Part of a small language model's weights: 30.3M parameters.
MLP neurons of a small language model. Each row is named by its layer, matrix (down: output weights) and neuron, and shows model dimensions 192-287. Each number is 128 + 32 x the weight over its row's rms, rounded and kept within 0 to 255. Numbers have three digits each. A neuron's up and down rows have the sign that makes its largest values positive.
A block is one neuron, or neurons of one layer that tend to fire together. Before each block is what it responds to, as a language model described it from the Wikipedia text at the highest values.

First-name word-piece completions
L11.down67:097094058088128120163134142080130115074120135167093158134101127111104087138153133047117130160123154145127144152073126111127163168121117138086182180082140144136071150169168085161133165140132123112107165116163173200094115163096117194181135134141058202093105134104140113164109159130109148081
L11.down142:125173100131126119068131113121094104153100127137075177143100119110160124153157109144146171186130092118152133117083139130159099128161101146094124147143124092097108153104155146147131101149115093102105131101138129116113156127118183142164192162125075153139182161134087103219099110146107135156
L11.down331:125121113145104123137136118188123140101093152188086146123115148041145151184193142120119155144158128223142165155112121115099086112100107161135146147146148108104152068132153090096147150125108157169160131177109145055115240122143096112160098108143119082157086126110111107179123107134158110172
L11.down348:175106104146196114115143154149090147139150091125089161165181155067148050143101112126095187158124066143131136098154193143071149084078103102116092102077117151175101072129079108082144162125122135146137101140078128121086159098104091176100127123131120117068149129144156150118103139100125139152

Person-name word pieces
L10.down576:153084102150151061108160159177141137171068116129164155152095162156151154158158167095120094106141093169102179105151193109113125094101124091089178135138165106110116125104161087110158114108125139144121093127133151113128166142199196139161125153130143086103078158102137212137101096079104133093
L10.down803:165167127142171119109178115138192131202095165146164079089184086093100165122178082121100110087196140130074116128132096078211120119071168098114130098133099092160106109092087140085141114164096138152186088152111100153101159108165108138151105084125129134119117138170116131135068151107097108086

Mid-name connector pieces
L16.down36:161093084149126153122141140165120168100091138114173091072095122145133144132136136149109159097172159127121111117063138208120141162078094176083110128189125107202098149096143085145116101123144123057082090177178112092146123223125126114124095055093094166124182071123129123152117138139092059137
L16.down216:132145121141083064120168117136152122118164136107172140115153127123144131069075129115192119146086157186097144178120182090133150182098079084182148099108101164146087114115137112074122131093109164138174108191144150123084111143154123146167104141070175093151179121125164154116134077149113133086
L16.down276:207139118094037159115110088114174148073132101112153150100160146126156122171057032108160133141181141163109152142174109079101110184118129136143146152192130116190176107172085189136148186089096108136126130102129131135110131129156125131104101161136160123100124117173105162149079124082182123082
L16.down287:136146141099129107159136114127147133112044202167132089140140165094177123081087145117130146110170126144154134169177138128156133069100121119165203117147099186137194160101140101101129137085085155146108154148097143149163058162091151164136098108191087134115134086077104155140072159132155091133
L16.down293:123167105127139074175118140121079101096120086109059150139109090143120186139136151086130086108194108155127136179128152167170160085166138126112106074164068125127135110075085147172144117156140133104114111115132178129126131184045089111110144148119137113145185120098146076084096095148139132178
L16.down421:083110106167107151144055091187164104112106143078164178109106138150067107120080166132167117163142152115162093145157093125057118110136129136144073110139129131106127153118159146125158145106128138108159141164122148106147133082170116105127100103118107160117100153129129122171062135167133130070
L16.down593:109165203142173132097074086148134048090195115157142127153070110142107135078067081107115063134117098132127160133193132158123097153138084164120079116156036146142121114111126160156159162123120118123100185156113107124136149154187172112160109102144142154083123168190146121087123145124149097229
L16.down765:160110179117114130186121127149166124097137140163031150158142144149148098138100140114158139111156118129149078140212131117158143141095087141099162158157152144165137127156156120125226106136144098132107113088182155102111128061118163126129130143150145146052154113177121126156083152182123071090

Given-name endings
L11.down485:113129135112161124094157106095144141126175066171097189093088069078136035129148067176155135168105110181159115108177112124123080104127108146152100151096180106128112107148123169128118116178128202157124155103176097153113141158138149094074098145106099130113095035148126156155128114154108107115
L11.down540:105184087107140114103104121116119132109126119050098157140134192118080134135121182035134131093168107190084118151191160107155135144134138119131106181100142099124150131115105087119079140112100129165094102103120131180116130098123099116105137188112087124124057139161117201099088121128140158147
L11.down564:148163098143108180171106136122123139106118154130090118148156149092117111113111123148186106080118133183189136161185109178082089117040152091197149105090146165136125126158158149122084110134082167105101124173120109159127192139121151124170091151138111135124130063152136097140182126097117084143
L11.down620:130101150123122102134105114140180116145046074186111109074145077092099107093132098121147118126146115186168109094113177096152127059140116114137068134157116092182146121133137123129079114158166089182115105091152152183124102170136134126084107155203124141106170099139102149182071089126124147133

Abstract noun endings
L10.down91:091111166144091134138165148161118171120147136149064090154110136127099112125115104115109106088142040129128234117182087115137198096097149164103151139058108121077145135130126110101099087133115130128132156101164128107173126139141119150178122084132075142068185158115121126131084125125136075188
L10.down737:098119096084103173117126185101090199160124150143141094113153169168076184099138157125126134140114110090138166075205120085135138080179066157155095061095125134185145044138128098135123137162130113126128122120126112064104153156111060121072092160103107188106152118132110147109104118119097134124

Mid-word foreign name pieces
L16.down65:136161073063145166129090113175111127113187154165084124119139168140165071108141119110114071127176120138179179085217160078111152155071116191141100115148113061154109105181131106120167113172152126198112110137142056115147154090160119114101184097102084129098110132150116114120110115181117124114
L16.down91:159108076149062110116144161116130095127115111112031095119113180194095128138127141147105080164112097188150132140070188121168141176111096137119158153144128108164101167109144180100056127108089131140130197090145165120117201081153092132178149122146092111152085107139175153124108152109136164143
L16.down281:109137135121113131181153090114129179128114113107086125179124105163131117202113120115123088177186067182154163131145111131164137120154101153104179144083160148083069174083137183124134068176120112140122142112122151126119110153192078166149087124115148138159143108104151112159106132132210139119
L16.down314:136151122099168137136084074092173114117115149177147127197101105111214113106195104164125083140156125092132150125094114117101099154145120094106172163080193093136189064115152144107114156100121092108151179170194168143140128058074202141079106115171111107104184132142133174076114165185137109128
L16.down623:085168129086201107130158095109118111133110128098116152129148153119168160149115131167124138121122159207147144129168068184065128169154126157168119088175149173089149141087129104147178159124156136116131143161142129070117072148106105140111182100189085101145145151139138076084106082184150133163
L16.down629:154097122175161115207165080113147176126157144126084107102124118127180198119205175129111186157167074142091100122121079135148122113138160158105095121106164103119071129103137146133113183096151153098149140133138140098156109145138081187085107040136140165078113072055134127090105201155110142082
L16.down747:079104077083124124152098140167175079125107180126100131146101113156144129084119073049094177137159093189096147120153157106132111117177136146097119111141121141136118105127127069148165051116093104120140144168142122064107181152089176191105115105073116127133125194143151115098106103092100187150
L16.down770:114147203075090127168126145129164104137138144123108127149125158122142185125158096133118103161142103180139159124155065090124124122186167103117186134169073152115162117154056121111144124123092113137101132135113173209079183088093140155098134091153122088142097214138054151121104107098154143101

Abstract noun suffixes
L16.down79:130168106054117191160093200138099135116124166118161137149133151074127166107133104153158141126144120157201180160255123126098091127094184116100103141174141127160117056146147164148117135133119108111176120084118094172157190102167083110128096179150073155126133166155160116157090110091066132121
L16.down224:089173099101097158099086127119099098158160138139113136099176109155115115121135173104145120118142132120103109151190172152055147180115117121118084107164108174107154159170143127122104118154138112126096132157161156159123140148172122108167159118087078135098092116140101088102185129164081120131
L16.down279:180090106156153173184146114126183142116150151184122185124112168069154104126158108133129109135149154067095161100023188133149155137139128118107115116116161085078133080151126188088164154124163093126179133205069137070085115121143065102146129135147105141150071143142128081121132118131151102090
L16.down456:135143137128077114150146136090134095084162093168072119142131159082133199137091096102118135198135074126198106108084127123139168097121079117094093137131159165127111097124137138130168124132092115149172126146060167176121169157083192106170079086097164120159115122105127123078122173141157140111
L16.down522:142099153178118171126130128109137115083147107131102111141091130127104133137058112106130149146096112152093173162237106098151176139112131123120135143135132138139160144146136151135128088121159120177109150116097097169101110136122154170168100141146126168049124126139144142147106179130114100134
L16.down727:158132165108125115181100142166107127142148136152072146162097120135096106122179062094156101057141098179135128149255145188145145146105071169142112178159111072102087089108131195119125158150080130089092155085120198133085154180192144140150136147126170152156129148063132118100118132179093092133
L16.down768:109122161137124141106122177137093120111159105066153078121074076149162150093090100181171133117079154092061161142169101131198116132169111155142080094134122092156097177117153097097129126147130152119141121135122102085160121068084088200173179139114124145176164141176046110103106137068086135105
L16.down787:129150135078083114159168127176143129103141120148157126174135129134155162121098154114097148093104136141138060064141142112145115093139125144192128194093117155146156084133148092137188132159146142165143101142112196121048166137063122115100184168107190135086148096066132127186127179129139094132

Place-name fragments
L16.down4:132132076142117150095140127114102067160067112155161137150124173171169056181144121154098151158124096164103077147113083109127109123119079098161193124073176145084089138159100128119158100146138088136086162152109143165112169146157201110105098128106120109114088101151113138124131126077070101132
L16.down33:199122094161110121089166097137156100093176107174120135112136107114087116136165153069157163128107104113119171138019118146138120127106119096129080110125129155155137090134111120182155128118134108141152091097104098060136130124135175143075120167112095087085169139123132225147075060141163142165
L16.down137:069148086157165084153160132220118084125165119174133168080163105112157086088177114099147059142152101135112189090131151105149116135084170120139119110088133138135094149075098097108162121202121119086131099120104142114128103146170100150135131173105081091172127084152150095148231114159142155162
L16.down378:141091077102140151134125185149070108068109127143160142094104141123179128159077110121107105146091095151105182160158141128072085120146123182058128112077118137155110145148114082086126118154112106156127194180132078144113159083056150119169152090149155102114160154152138137133088119155111156126
L16.down492:102132112108111104143161134169074069127107127141067166099188119128124105120095111117072151128114150110115067062105179070176080142108178166163080114144087124118095127164151067102106136075116116161119157080122123096135125135142101149124074103146183096147105089167143135153089180165113121137
L16.down644:156118065129146082122149174112189145090175115127171129165134168156108070111109110083142082129154053124096135111106081132112117165139109157096089111099142193132202127145107133110181114093094118135122125143143087119177226122112169124152154124064121111126144128145156131076155085172188127147
L16.down646:138127136117132142108162094132102110146157126122147115093106099122118144110174162174114186074138095157127163097139144085136163138136190152132152169097193128123124172127147145166031126147204150141130158147085082100087098134146118071138140131118140110173134124114131055134169146091101103179
L16.down821:141082139117160130139085174094105096139124145146113071166184117104126169125100117121102135126101105150112122118173090102135206068153140098124152166080187119163119089092116167109167143152099151197146169135135130087114097120152093103059132194122148107138110051129147110096144119140177095137

Article after "as"
L11.down62:116145102128112103106110180039109083171073107171150115178070137127122228100178158130178108131095125141189153089215159114134122135144085158141129086084149096131111108106136094167147157159180165166138150141093140156141124125083125077169121123116109050126083121096149127066159194123113112089
L11.down464:131153133076154180148140112100083200154136138093143125176112157111177157098101105087103113112198146088152118118202169061098108135102171090122141089132088121131137167119150152152161093128098086157166134148062201097105185088081132148153134080137145146174119167127136135131096088172179102122
L11.down691:094108135164146150121135140101132132147109168109126100101120130177149127095124134135126136115084154159159106114225130153114136134148144074108130114127098099100128114129114102177100162063149148075114075167145133111153121119113170094183140165042133121160150099136130131135154165124076111176
L11.down756:138125097163075136103140123145095111050129139156136123127126105115131123136134134053072156113075164152083073113114160105077123103109073137122175087118119127170105079134124180148161136140131124103046093144100094160119193141146163100145148085123127119102124153152104172140097121130150140076

Apostrophe mid-word
L16.down28:182075144107166128106156164114094115130082141121155165154136109094112084045162135091138129080130113085120116110135074111085119123114143141168132122170103143150135128155138149138139154117137147079125092127115078131105170127142159103160139124108120133093124120116121154053094098102121176075
L16.down110:170106123214162104132116138074108152129199192083146129116124182149115151138077122082153041154144114148111166091095148161157115140088117140081093145151171124136122174110118148057129104070144094093062160116143114120065121137187142153134129078129153141114090163123079127138192072133094173123
L16.down367:167124178105151226089122112202162072097101157139140085110134055111141145084096141121111112180178145153125136154218168150119154145165119116128109150119126107145167082124154152128088099090134075177094153131165132134122114096151142140095084184090170205133139187152133083185093177163119106105
L16.down369:098127110129173104185098083166172145113115136030110088112116091104142128096151130128139049142109169157145127125141137104120135184177096101149117149136094128158167188117112080157118186134085081096079099145133155105133131141095096129133135155104126122128153091121120102119134183148215131141
L16.down375:169100112138042041131104120091150120094153176145164116184102117140114197133157168161122112146155158124139073148215145078098080130099111140122175192091084122138101118107147148105151118141142113125139112074129108109185162127186147141189127099102157083169102128138124108135110119102147148088
L16.down452:130179107192081095099157112067090078082154085156127137182113119093162148158083134135165144169130160107118113110083129056153143076169101115102180164164158083208113165167191169087135131092153131112133162149158132085162077127142101108134157089186109113175152096158131067041083136135117102096
L16.down472:133151123111172103135113140161094112165127093170170039136169134118138152118119083121145095109076136124107183147097150128129209173097161107122138044121146110131102057123134136116094124143064171138162122130168124137123107098109168097172158149197101097157133157128134106126060090117128118127
L16.down759:136136147118156115179112084084102176114051159164144086129158133105143096143100152082166131109098086128094119120152155104173156059145130083110114161207169077145130115088113100180187087149119130140136106086105086135134162128106152129133094182162090126157166053096142156120110135094100140134

First-name completion pieces
L10.down38:122130118183151190121091125192182103098133186151105114130151101129113187108147152081121151133122122106130098130174139171152126130191151148127098168168135116157155113106113142054074133164114113202100075122106111202089107117173131163166138104081180114120108154102111121136103125090227157147
L10.down84:121149137146195128087132165129060143159113095152065093122103120120146147158109093100110114118131085163134149111189163132109077083116114154097072089085150130126119135119167074120141133136121124152103126203095115179092175141147095221146073169176137103074174157161123201126118120117095134127

Country name completions
L10.down31:126090170105126124150105166147125095167084085147140133085162167139196152161168210138136050127130139206093149125120095092135153117128147076136085094171188066195099134140106119107126124120082111079129131184150173150095144188137126137122124097131160183144114155109126127177051103121122132176
L10.down609:143121113124086089156178161114179161107104114143092120173084148128129097165145133202140168131149074122096108153157082083163116150068065158172138134127139128131127115099068105156095142107119085141125157113142149074145139110145096150144099082096163182152075119170116130146112168151085136132

Transport and place-name pieces
L16.down74:098087156090163157108123153081127149131114132132106178116139170173138170158117129144124096144132138125100136147101129127075079150129176194155111116090109167129136195123090153072151110121104122100150140138094110095119086141175130127116143132153133159156132142117103084083144079157117116189
L16.down93:118132127108141120087126158152190127158151137133151097129125203103066124092109162099127140126143089090086116112177162099100162147214086183088185162103165127118127105120105108151142110159131127093130074080122101134137165063138112110101140082122166149144148158088084098077131157164162094168
L16.down209:119150174086120099118117158109179119093129082126193156147135113070143051098083085139173200113148144106169119121028183072124148124124110162124127126105122100096109059131117145178099110147200098185104145135125113086153224145119175147144087138123166131115115183106123143108210129096158157167
L16.down243:162148161147054125209119167070155138203123155122157146156144151163104140109092066116111110083159124146161068169106107158122166084107137098099084115065141140122120092113136140066133125138153112099072079175143198161121149057072094112111134154077076086159162035137119129097125107145186161181
L16.down565:121079121101081098102109149164121145146156148105156119139155141113109164138095100118163138202185126199137162083157083106108087119092122135100148178106184160133147097095107093093099058100124123135183118138108031164159113154152141120153100167156096163156133107149113064091140135137141154101
L16.down618:181133117113147105166066155148181108091162074162182118110132077167143138114098130162128086149178142147060126150153112117077131168131131090114135119149127096141117117156100089152150130104137125121152132151132179115169128091131087156128150145183053114101106156130098099103111074139123169123
L16.down693:126181106141151093162120147107139082112123134119119103111070157219169073115142115134141080130141133108110114101165225136156073089145091140137195127123129162129176146201152122121151095110126142083099151098172095146168134134087030115100073098181113135158179078095159115154124112176074127108
L16.down751:137102066120120128154120112055148146166113161071107116079082129139135139078112087087126107131133180147153082108184097078150134134116088101124136076106135127117095145128117119107159172170113116091062187101136182082150104140088115143089140087162134145163153169113147168085142151155113088113

Main verb completions
L10.down229:150168130144110151133121166104088131068122099071160084149159055159120195110148048110118094128172089131161150181197101157106143171121074122132156121133196145095139130162147100101143132138118114154114116163150119144115097118156096142072113089140182111111130118141137106156127150089101127165
L10.down283:109169125059094097182222098177110150123053151140177103149113142135144136096098133151123112112102131055121101153188182064162164151081090124051136118135148102191109129153118149131142115137128116165154122178106168165146118127153114152149187130091146103082127133148185135173135106152173112105

Indefinite article "a"
L16.down62:084102106148116183136163119129160189120175148093125161165087100109097126148069137116125170159149131116126135142169068059117154156091208125106142078160127086133167094209107148131079158114136118140149106097136138188159124107146094052167103101087075127125103130088124154133165169133141195134
L16.down223:067117167153099136174095098151110177146096154130136073163077199086151149084126132121096167158126099111138112164172158093088112137159087134164111184112129066194106074146149117109150133139126154088121100079132104077146145188129157090138100072139155126154111152078107107117064120096115111111
L16.down271:161075155142083110112149163107052132117128103090023104129145143107128114182134098085134091145103170102137155167184102082114110083131136081146121093093124127153127150104130147116115141133094081174136112145169191122129106138107202117115176161133153158114096117126139153104131172077072083156
L16.down354:078093116064118147126079153149144140086124149113133137120223122094146124087126142133201171131089124129125176098206160162145198130199158102131136135112088152095159147119110046177140093110124124042157097108132129126122145123091117101134112078119101108165162104081152150117070117107140128109
L16.down479:125119112104108096106096128106147175110123113058124078094176126109160153150127144109139193104150120168122115096045148085163148095177163177153157046144139104138109117157145101110103160086132162183100163208120069149134087126168087155097133136086146147166109163147144190113136117143144090099
L16.down569:139152198107157098105152082150077087153187147054116087191116139102142166129172141179156149122080192114120136130135117169130092165073171119186122059160118149096038193143149103183149151105148119142121116169121178094101124118108093093145112197108114138109142127099182157141134108137122149111
L16.down571:072126194139091149106134123150152118110110122078171176127147121142135175095130119108126130112122139119151118138195094125148104127099134143132154156114129185097081157179108131181152087186097117153181137137143112071109128128121115194194145107099186136108183100113193099109092072133134121105
L16.down695:063094109083109126133133100132128115132114163104087114145157130099145105164183121143152148171099095149125177143091171131116117158112104164105095104115160117161164109156121127172118130090128115146153068114114157080092096108110130110106153107158049153160119152138099111095148097111132138134

Quantity words before nouns
L10.down220:128177145108117096177132138152116091127128163151085170134185153171148176178120121125166112090161141154136165092215103149127144113142138187159123118141129127110094119110102108160093150146124105147145069155149090120144160144145062079167109139183169111161158078159058146143177064113179096111
L10.down749:093135091061091137180135131101077070109088124058009077131122151125136171135111122115162135127111101147129085132214155084154145159104142135163132136051137114137136078133131119159074131094076112148141094174171162093153173123127032145109145154131175105107102107151204097118063160102076091114

Quotation/content introducers
L16.down5:077140113108081064144129151147158110080094134125144080140083123131127055093148071101165115156110119156112094147255132146124082093144087109181138077169124197129049153117151168133152105127114143134126116074157142162139116133105074111124108164121121097111095140104165128100157135120111181144
L16.down41:055133166113141079136093115122083120119108088111175186148121085130145105089120020168153115082137071102063126153173131189128073172154101141116133125074142107083139117041074101119091092128139124166111137116045162149084128103129129145117123108118115135092153135145086079130150121107121120137
L16.down160:125130162077165146181119118109127143142139194136093148102170086163102150122151102109152112160127150149095169105051137177129107174106173113150127108116071146113137140131144098092131112133129096132100152126133105136196105137171148140186127097123087106134121187182084192167194051107136158178
L16.down451:119156096141120166116101129116140136085138119094152100132125118160102146183158115115148132164169119133140098067090092136130132143090123126160095125101153074173083143107137109139131127131170126114200122099141156123120108060154049130118136125104158109128121107102172157133120095140104139092
L16.down687:064126149205136108128074167153145184125113101138130145129138095064148128081113145085144117186114147194156074118195123121090078081098135114163124108119123121084145125118145090158102161118115158117195133153089145132156073132113149099132129133170144123167159194115109084102139138114127121097
L16.down739:088119099134094141092137160159079125173125093081120147147103098067121109165129122154130138197170161115058133092200100201157122131128081117160143103095087130121124081068141143183102176118118154080093122167144107184157113133083126166159142154115147133087128104104119061183163134082171109150
L16.down804:137152084110153164158151082192072191131152181138104130174101133107142076145171131124146124150124121143116131100126082142153097112135110126095131083184097090119155123135160165082108172130175127159129144158149130097137082085115137088105161085131188151113142160156128083107075135091102161102
L16.down811:135091137141151143120107118116150154092151131120082150145135152119113125173168150078115112115077133129153086159103114075170118135112129110073128084143109121181139100095129107121069135129158183176098075146133146089168139099125105216075152065095123097117059165076147092118124154152120170102

First-name opening pieces
L16.down166:155142098146163087104117100151171108095136164134139132151095136165108153096138172131122172108139072165175118114154103117085056124124100156132065199116168108142124130140133140207109076131096145103154100133130135092190101155153062133132148148075151142118128143049089112109065167111145151079
L16.down179:090151113138118120126103088081106139115149090087149110110101208180083111157092150104136089132106123141103104127181160149062130161056126158095120141152104134142091134144231085114141109144111063188125135105111122078140168160203157179150108140105122140139093078122170156092140144152149128109
L16.down215:124123126079169136160104187057098107124149065116096108095117080138120115089129172077196163076168075175157143142082072107102093130163099107110110121106133163103182132182110117123120095067126077124156075050146094169107103108107120105059143169065066129167187122137137140097083094125127162135
L16.down228:125171093137118161143087136151098054094105146147132111122156080082196087129120150120086107135126105139160140106000139056145159113101168135139101107094140130188147087138083132103204034142082124159085120081092152138078120107116085155144114101134113131116117102125147128146120156181139155152
L16.down549:082126124153100154102098099172148116146139111081118128228166091118101159136097072162138098112117121154158131120127146117110088124176111138164154164070142092113164058120049130113099143133108136180123161125103088129137170157144139114191103082095177133118053121106104133081075151130116161123
L16.down559:151121136169108118091133144122123104096128117109136148159152093084125147138166081120108179117078105147101114100044132061160111182159147096091082133094140097090113122141103140208076112159105134147150157134167135079118092098130106149118176135171129115151136129098180198117152119107085170083
L16.down622:130083142159103125143127173143064106117154126200185100181122094130177070103194134118128133158150152153155179148101128094141110164189128136150093175133083144170167096129150100131231164142083080145169089067105159117123069200164145062126057153116155104134153122142171107114049154146137145146
L16.down661:172136124111169101120103110131131093104179107070142114132080159092125110199119118149097099138133135152149157151092173097060129171100087096128086187080097128160111060158124096130174084122145083182123113047075135126160186148141134114102101161110062108108136114119113149108125153173144148078

Noun-completing word pieces
L11.down213:038151117171175147111105110069133139162135172132108144089082132133103163100154157094165130089200146153146121110119083098093108100091109091062170069149076121164147145125164139106106115183094059091208166134055117109112133125100083089123114121205135183130132114141161126136106133135131097137
L11.down421:091128165128111171115147161145127144127138126129047087111137120119124093098175141152131081172146102065114144137255094103111147180142107134109138132089164085154172130159119138088098058153153183100166130097158116114156141113106107087141096146086162163088149127138192099123121151116095140124
L11.down507:146157142131168148124111164108141161094158177136066087130132124105138176084195135095101110144173141092075175143146165121130158087154076110056136160065151120141129079134094160125132086145120160135127099181156128187142100086093106162059149099131109108034157130172121123112139139117128104120
L11.down652:083069124142137105157159156134146156121089090189100164129147105125133035155081078140093144118091121125124176089135169097140098152171088176159118075114159088131094094134124157170166062111110157100142146114077092151188179113128135127161120111167097094097132103111135098114102092138110054142

Plural noun endings
L11.down157:121077103110095122120052116153139163118155102072093071124112157153141187101145129118106141133168102129163102150255175100135104159168113130162138128078107139120089150117108071120111078153138168108120101124092112153136103126102072099111104157122098128143164088103167101165113191133092146073
L11.down338:151087094135130114076169073143088153190129116154124125144140075116175098143088106159164126130126114169100154114076124200109148149122112214126168158182144135131127123113109161109130060117153126085123079105154134127132190095171126151147143124094090145106119117093183145118161132159120145132
L11.down416:148175081090086143094084110086145149128103157126136093137147113160127100105128145140146091112087161082143083177132150121144143088190110122093116098125155163133034142168160097100172155115140090083183137150150103037121102125108170100141148131129175115093148153084137050112170135145129136065
L11.down526:093103087128116107169112123159137085141165183166133116135142154190107190109141115126120186162144079077137148134124148083100157162182079215137093140087162170145127137079135113182132070127121096098112088157143163156122098100115107123147136157052142063121177070121153073132140102197161124090

Facility and building nouns
L10.down69:130127140182163169177148111164164082142143099173125150172133126125097158098123136145128128076141112139120109097105132144155143131145193150084085114131132131172156120191144098104136097160101140159173105092109142142142116103104081111075137197122124155126145101140180166120135150097142201116
L10.down565:095077102077131165154114126122121101134128124192089082117111148139162117106168133065153077172126060218184102164228188071148114167172078155109142079092146122158108152182108120128106079141106139129157052163123188163103088090066138127132182159121157145143156123141136096114141100179146116101

Person-role noun endings
L11.down8:144099104127099123149145151092091135107089180116134079086183111103162182149129112128074118066137138167099159084196201152119130144104062158127139139166153159113166122135099149136134188148126133147166080185102147128119161089085097195147137104097139090147121130121113127144150163126121089122
L11.down198:102118123094148158085125157187092169100123165162090123119156103112070163146145089066103153115096092149136175174200195073109125089140105175117136152126162105144168126116131088131124086112136144158134077153139139148107112136085050164149150118112131084068189098145080149180182137118114085070
L11.down307:200153127068111175082149084127122096048118214155083111069132140091074093154125105139133151095101143104151169133158130112119142205137189158163089157098151126141168130116139163085140155131097087146128138152146137175113137130077078160120132109135164109143128134132055180162147139085039094100
L11.down665:098149066156136061181129132169137106106112158103058175098137157095120159144130127132166080112122108141066124146154140051143085120153179168145120162180164109160170095146099144168067087148089117139113128142117112167114121124121133161176106156133143162155131049124136141118173138153111142135